Weights of a small GPT-style language model, trained from scratch on English Wikipedia: RMSNorm before each block.
MLP neurons of a small language model. Each row is named by its layer, matrix (gate and up: input weights) and neuron, and shows model dimensions 48-175. Each number is 128 + 32 x the weight over its row's rms, rounded and kept within 0 to 255. Numbers have three digits each. A neuron's up and down rows have the sign that makes its largest values positive.
After each neuron's rows, "fires after" lists the tokens most often just before its 100 highest values on Wikipedia text that the model never trained on.

L6.gate415:160119193117127120164093160121122165121088093184102158099106103025091150111113136110120138089128094077151119118099182172065155111183112162153108135127135128140182041152159123107093086096111167161101108121116093134159095101139111137176146145110162123117087117128077144177139117137137089187132143067142103132171099161128146145104128106162089095195135159169166138136116134108178114120108
L6.up415:118180144095117105177102121139146055092192112178133180144113198146069196056152092157141124109088102139096141120054115114177099072174144107126180107092085099113184141130102150151152119160118159123151111178092105071115113138135089151144118112152112118099128136119168125159094135110159140185166108120136101097119155139102141172134159119118083142153150051171160090076119094105114187188096
fires after: " p", " was", " Rep", " is", " rep", " P"

L4.gate139:108102121088118138149125142101101099100142140079108134025097156135134120132128109090189193163127102071108146113163150137182078192089141135061131162117088107140094107144114148127155098133137165153135139044141121104122123165132150127095127075118154174164070193164060105167122072094136181117161167143097125082106067101103196144091086161092151097076096117148183146163193122167096080079091
L4.up139:115128103079132147114137146143095067137139100156091153147130080139097148082098109000120111116130162049105143132099141183156149133174075135140089183137086162111117142085151094145103137134105109140119135166179094104056156133051116135138151095180165129121119179149117163179111142143167108100169081118112135112136154140105128122179135111145105149140124145179096105152120179096086130116102
fires after: " d", " ", " h", " D"

L12.gate199:123125193200084126068088122128166132145135149091153147094145101137124159139208092096132149093121151180106132062130132097133070162142088155095131145088105176110137105111173130050179144178116112190114166178106112139079148152104138132109138161112125180126164175132141110106163155115140134152185073159110123098115166141161155112161159231187104124101099175129108126155139132172143123166089
L12.up199:135120178109089136129097101112176099153141115138128102141165100170138135097131121176119121074141214149189089170124110106078148106119099127169146115115102189156118063081189128130173176176114128126118185154106133097160150101128171171111114165121149172151140158120066063138065154108098133079112098158106113016105093106141161133164137166200143167091087091135132158121144072132127121140115
fires after: " ", "|", "–", " Go"

L11.gate48:123149167105131089134078111129102170123147152136138178103129124121134147111121056121119160137139096124118153102089166104107060166101143142118133104179063144109108077143157149164081104144142148136114128101116080065156177124141133098134123115121099222074139139115086050147115094177123147033107098221139127120125078166134217164150173106187074161127108163147157118066143126155089161104035
L11.up48:130158112066036110149173168141124094206182168097092164121149164205139120143112152150123187103129133099144148077133165160063146155070103134111157131171123141115149136172128114157146160123065129142142183129116121089087154133139113195129144110057175116131097114129155043123116113093100118142155094104141091130100158141147134119095159125166099143089121158184088148163164129165167139172119
fires after: " ", "|"

L4.gate34:124165128121103202126141180130103128103156163107147124102100137168054092113151170124113144127107075123156074185143102056126143120118096148101150128112174140119160114127108101173123188124080109089117094079167064154114138152183162124111104119078132172109102074096154044147146168101126184099100156173069079170107154143131166137088082160106165105117141142071118108126131112111131116083081
L4.up34:079116100103166115092155115147165164090139166169115136168129097172123199130112166155135123119161096194103160107106084085078119169131108081151146156135098093131118207176149115034140113152120114079137092151134195102085121076117214088190145128131099121113146100077111104128130148102133144099154129128173162114154125122157070106136095206181130083104143111093130117076139123166143095067141
fires after: " (", ".", " s", " \"", "-", " ×"

L12.gate544:158153129120164121136123137203125167147118148152111094069054152152102102165198114127126108089079047139153141102115113112163051171102144159097152145137096114127138056127079125060058119203149083132131129125133163078124175113187092136165136107121120160149142132161113089209180160139147155103144142164110129094095130131126125076148112129147181131102075061110123060154076179114131135095110
L12.up544:107123138178132113115054155164098111116172176147156109112089155143157106107108098130124162088131154140086127130131149162162122143136122127079108211132129133122110100157124198117132130120065160148127122119132135080116197122155142119109072142089095136132127185108086103201164128086112125088108118092091094148160140142085107139144135141200170183147103098116047081097137085195175119135135
fires after: " ", " |", " Ab", "–", " –", ","

L4.gate437:120151146123108124126149113102141122116196109150120160081135183131093128123102163136095080098140191142186078133143139140120180165141079113153037175137163159150126089164140134135131148097128141149180103140130036126083037148095078187086075158142106120173125107152112129140111070126063168118099094104099160150133138135135157128126171179162119080060206093107161142148102095118071164133121
L4.up437:137116097136142109082172136136183167097084085112142065109124103098103131094125158127121105101105110192101137128157083121130129139127069110173115135129138106105179117164140142017160086137104091093135108093166155107125124051099161089148113080101059163140140104092145141163121124122079134094121173166149130055155155201128120072159111141175089180082179145153184109124131120149118170070151
fires after: " \"", " (", ".\n\n", "M", ":", "."

L12.gate131:157088145108155121114130139159109188161150083110132107102122143096149130166165074134143099143128111128154131167168141125095122163102138122194116115113180136165134103173103082080114136079050153180081158095142131104092090115127085185182172137117178145121125136124151081135117082100104141160134129119105127153163137130125073123113090130108122101158149130126071118100167127150110163078194
L12.up131:060141121184144180135094147117126124136166093116153130127139158154118130119104092101148119108175146125093161119113145081150160136156156085160150108042173083117083107148149111141158134106170181148151130188167112140053121134201129147170141144131105049114164126148156098103101092150156182170084137114142119138073110149125094104133039133135115064160123119123170141181107100195113118123090
fires after: " ", " in"

L11.gate144:100185066144125120094151148069105130092113123133110063123117067171117070174101048106121123137119125115196082068177119117101157082138117133147170128079154150093078164058117109171154105152145145139126109193095133159074132131145073088141174135063112135137090178153150166138126099099166116129141109107146125079093149123180144169149137077124140096161110192092103117168126183152106147128151
L11.up144:155121112172101113101082114137182159080179143132165147145115142140180163103130114072101137153063083126100152148115147159067169184143078175108094105068124119187147166183149098121067079158135129081087165138162081187147138068112112158137111137171172051149162150152139170176107137114160115093054185139117159074122114167157105162100104162097135088099109112127118131125128119152100101119161
fires after: " |", " ", "|"

L4.gate20:118110099137129158171171149118099089105116149200147088160074132130115123097084135092088076143137144091033120153082086110111124164128161137157119089116169144154122089157071124115085158080172110100159123118138155133079153112148142127151125099155112137142149095119197096136136138124162086180145112144102098142078146110096120131114063092096125115118088118113131096135088144132092084041136
L4.up20:155105089158139153137175163104141133105114137162103142120085143202099124120104200143156147096112085117161190212108077132171099119158161178090122159139110132079163151119099156086112109126170205154165088118150120109121030144143101116139196137131135127134133142127147127155164128072128108162165128141142142157179111135154125059139171166165147091123128117184114153089118121148098130158130
fires after: ",", " (", ".", " e", " Th"

L6.gate426:093128068178125191136150147058139108147196107068144084108142097092084087145133193111157116138157114134118130143155127135169128080181151091148157094098155120139119121084126141148151164114160163162105136098128124124155099060145120177186097154107145129152089090126166130075129108155092147169149113166113108135060121125144182148166119130159138149168114099128110161126176151114127119166128
L6.up426:179111188155136142134110160131143106171088111093141155151149129128136099131178139111115152146101098159134140138104182139130186114210109143104141166184118145155119161100168129207118090094153126129147124100117133087152141089123131108099154165130147129147097116172156149120059120130167153014125146160082138117162132136102158123122097105037107071192133118123203176114117103113104118169145
fires after: ",", " |", ":"

L6.gate421:146114117148130098114165121106153136113134117104088084167108140117129129111119148188074130140112143106166068160183156105110081181161142111122094104163112133107117096110146087123153145113126151125078100121095176165197059163157097134113124165176110111158117099110085110146096116136180103144102082100147137123095120157136127117193163026121144161110137190184133091144177137143155089155102
L6.up421:156091121153152134113163098118145170132086131170137120118106113132073078118123112144121114150084124151080120123126104127169130128154129197148097139178091160149068157150090096123127091142134142132110081088113099148120116185122147119101104157115161114090144134083079162153145100153131127137137125125142126136115093153134125106165092028155172159115125163114215093166207099154120108107133
fires after: ",", "."

L5.gate68:160119157124066163149121126154130161127153117161084151173077113116165147118113129076156121092104103061115119146127142093146092120102142183118133149119126111069136048158201139163119138146123054153077072192088106178159148135071107156146122153086122089100067103099130092158147077100121149130123050117109078140127183172112137116157123077109107098019139118081137126129118069143167078119137
L5.up68:088167145148160195106119159179145114138185127180143073164120157131113122088131109154096220147099078116125107150055164129063144110098137159087155090098123160131191118141145141127144126086127095123133134126115153126092131167149085126133096121153187064106110101104151115078140110105097140200137172120150092156127095101166059096122160175163118126112076133093098059107159153149108124195142
fires after: " was", " is", " look", " were", " are"

L12.gate505:093122131159154114155166116137087164075167120155033133164144118130137101171102118199159119141100146132155079159197168152078171151112127114120166057131107056131128123095140077154110175129121120148113134192043062119085130198152157111116104139137100131097125057170129101187176094152098152132139094129148150138132125124116071104192132068175171122106155115163143155123098168187079086146143
L12.up505:093115124189079115140125094169120168124174147140109157138158101158165086076144155142105059109080142135181132162175220152110159159088117109153134106100141121160183157063113106113163164106146112095117132174150115085091133112104146169131076117154193124127134111146173174092137089162097123145097154066161183111114117106107040133157102111141094158183151161139129133043109126153104108116149
fires after: " ", "."

L10.gate247:046085136177126153096163147111125109138142118102087053167147121108109048099086124123158160103172124090121148082156185080152111113128166100114137151094135154094114125118177170160158094148128146134048129106119105185137149172122112058101123125143136181112131167090171107106082146097130102104142162121134102123113098087085110110128133122086058162103093115162112131148181171152157105089158
L10.up247:131107145101080148079117148149093108099069171111137081145168158119172134140127144074132119104173111128112075080166124107047147181084091093109115104094154088136101163157140148098122094112120166126120139099158100133127117121084158111050094081136101101138190118102116144148132172080084105090081099122112103082048134173067176143119116074111097141107054118119074180153118092190091148148085
fires after: " ", "–", " |", "|", "ale"

L12.gate562:131176192131058148120111119192093073142123148096120140087132126146157108111189101060105125087143133166077122133140147137146164147090156084176148139148051124036134152118097168103059077116180139085126125129159061110113087113176150158092125117093107143128119112057125126094142103149123136055157128169151096108155166124090115077141130119061128180140133201111150080108151155080154147109120
L12.up562:086169086131118085154119070176161081148122147152122138074153184098166133132096099086151124191099135171086178079134165107093139130148146094100076127104176087143112141153145130157157169112141121141104192121117089173151158096117130120118131077081085137150138164138088141123090121184066171080158071107145119128120090131162139151068153110124167107093046103155112109100146045177185158159107
fires after: " ", "|", "–", " |"

L4.gate266:105093159090161118167140098157149147125132089107142181121094115175164115106073061123113113140191113117086133153149076145125110093154132196139113115102129172104127067131151138134191193164121149107122116151119154165100097108137116065083080113103125160182156125133095147118143167066177126171127085157162108146081201139142058151128106091135106131152121119033105087148148115100124145131138
L4.up266:069127135169162155110065072154190121139157065157097105112207136134090217153110101102070162139132145104089133140107134106122113163162086079082074090125082163137137174136116136098045089164092181133103100105115172140104124126127182123126097097121095079103130166127086167161092159137158126154209169159127083128124117129097131139128123168097148126124142163081125110121141119040133144114141
fires after: " |", ":", "==", " e", " the", " —;"

L6.gate332:134125193126133158128179182127119116144169045147100143160143141146111067100103132147109110125089130118185110188109125096157114079154107141158142151080136091144126086185160131059113137113181089140149087135138106110146168106158117176122116069097121062070126066162112120092138045096147108138113151095086129092156118093158104105144094141166124076129120099152129116118092116121158144098114
L6.up332:171139118136167142166128069128143116150160187073131126149111175164081171192127132131112120183060158130132173105109144102147145190120094103207157130125147176159183152136111102135162064146056143131104125091137086133120162095091097155151143139140109128128103123136145066199084116100168122123150112139180130138125091124078107103163210091178165089179110126147171113156125140099132154123113
fires after: " was", " is", " tem", "″N", " were", " are"

L13.gate71:120094143161130044165100156130137103121108130094109101121162069138157124095107146162184121133088123128142117097155174182125098125134098097129092149122133099144097116087102116142151145148140088170096146167104166111127175127144106204170095183099149095136136150130076130144142209091172138086148132093083142127133182187140146122096096090078142142090122131197156063110120170090102119111123
L13.up71:119102127123164140115120207192150147111065129132107160153072080122126134128142084045064118158106137180135124106166093172163061120141105143124111139108115132150118124163138099155196152118152120115098135172151134106093079142135044103167114095137117127084094096136130174141090161120150072083114141119143173158183112174107212143092198148125095146117082122162081124116143148127135154127080
fires after: " T", " S", " D", " s", " M"

L13.gate327:117185144154162144077102114155114186050068091120143123099142083219129132165042103163124084088094146136172130097098091103172160092099052135164135160150155132133072143120105108118130080072178124175099133121143104129151156108157118059113105136129081155170115095142137048153104151124101139148087145110126148102111143151130071186095095144157128130130052174118146103115127161081086125182103
L13.up327:140172166160108137106192082174112110140061162116121138098091121144179139151099105124094077074105125075129139137135143138186144115169190120115075085083143138159136163121099161151131110133123111215090124111112120086204102116124089150119110137126108090160183149134092101178110132169139083118168120162114116125127167155139195141094069110158126118100124079134087157153155129111111140092207
fires after: " |", " ", "|", "–"

L13.gate202:136070128144221091141202126103119136131144133115168171219132154148141144102156125148195120115156155157180131140172133078123080149137167095134124107110131112154130110118150118057126117085110146140067131126186142140115138080175084103169157129116072147140081100087127119133145086097149128174085091150106217137087096186157071069130145135144160100154167163157146115151126138147131113162169
L13.up202:062058166151171134123147118127109135190160095122140076098145119102122090178108099102144086166141082125132122140160159126091109144123121126118131136109151159143107113164103145148110101138096145122139095083129126166111136102053082127128130144127095149106149161096175094071096092074140136219179086146101166199130120162143124100111116060063133122151150174125164096164144135126080120114100
fires after: " ", "."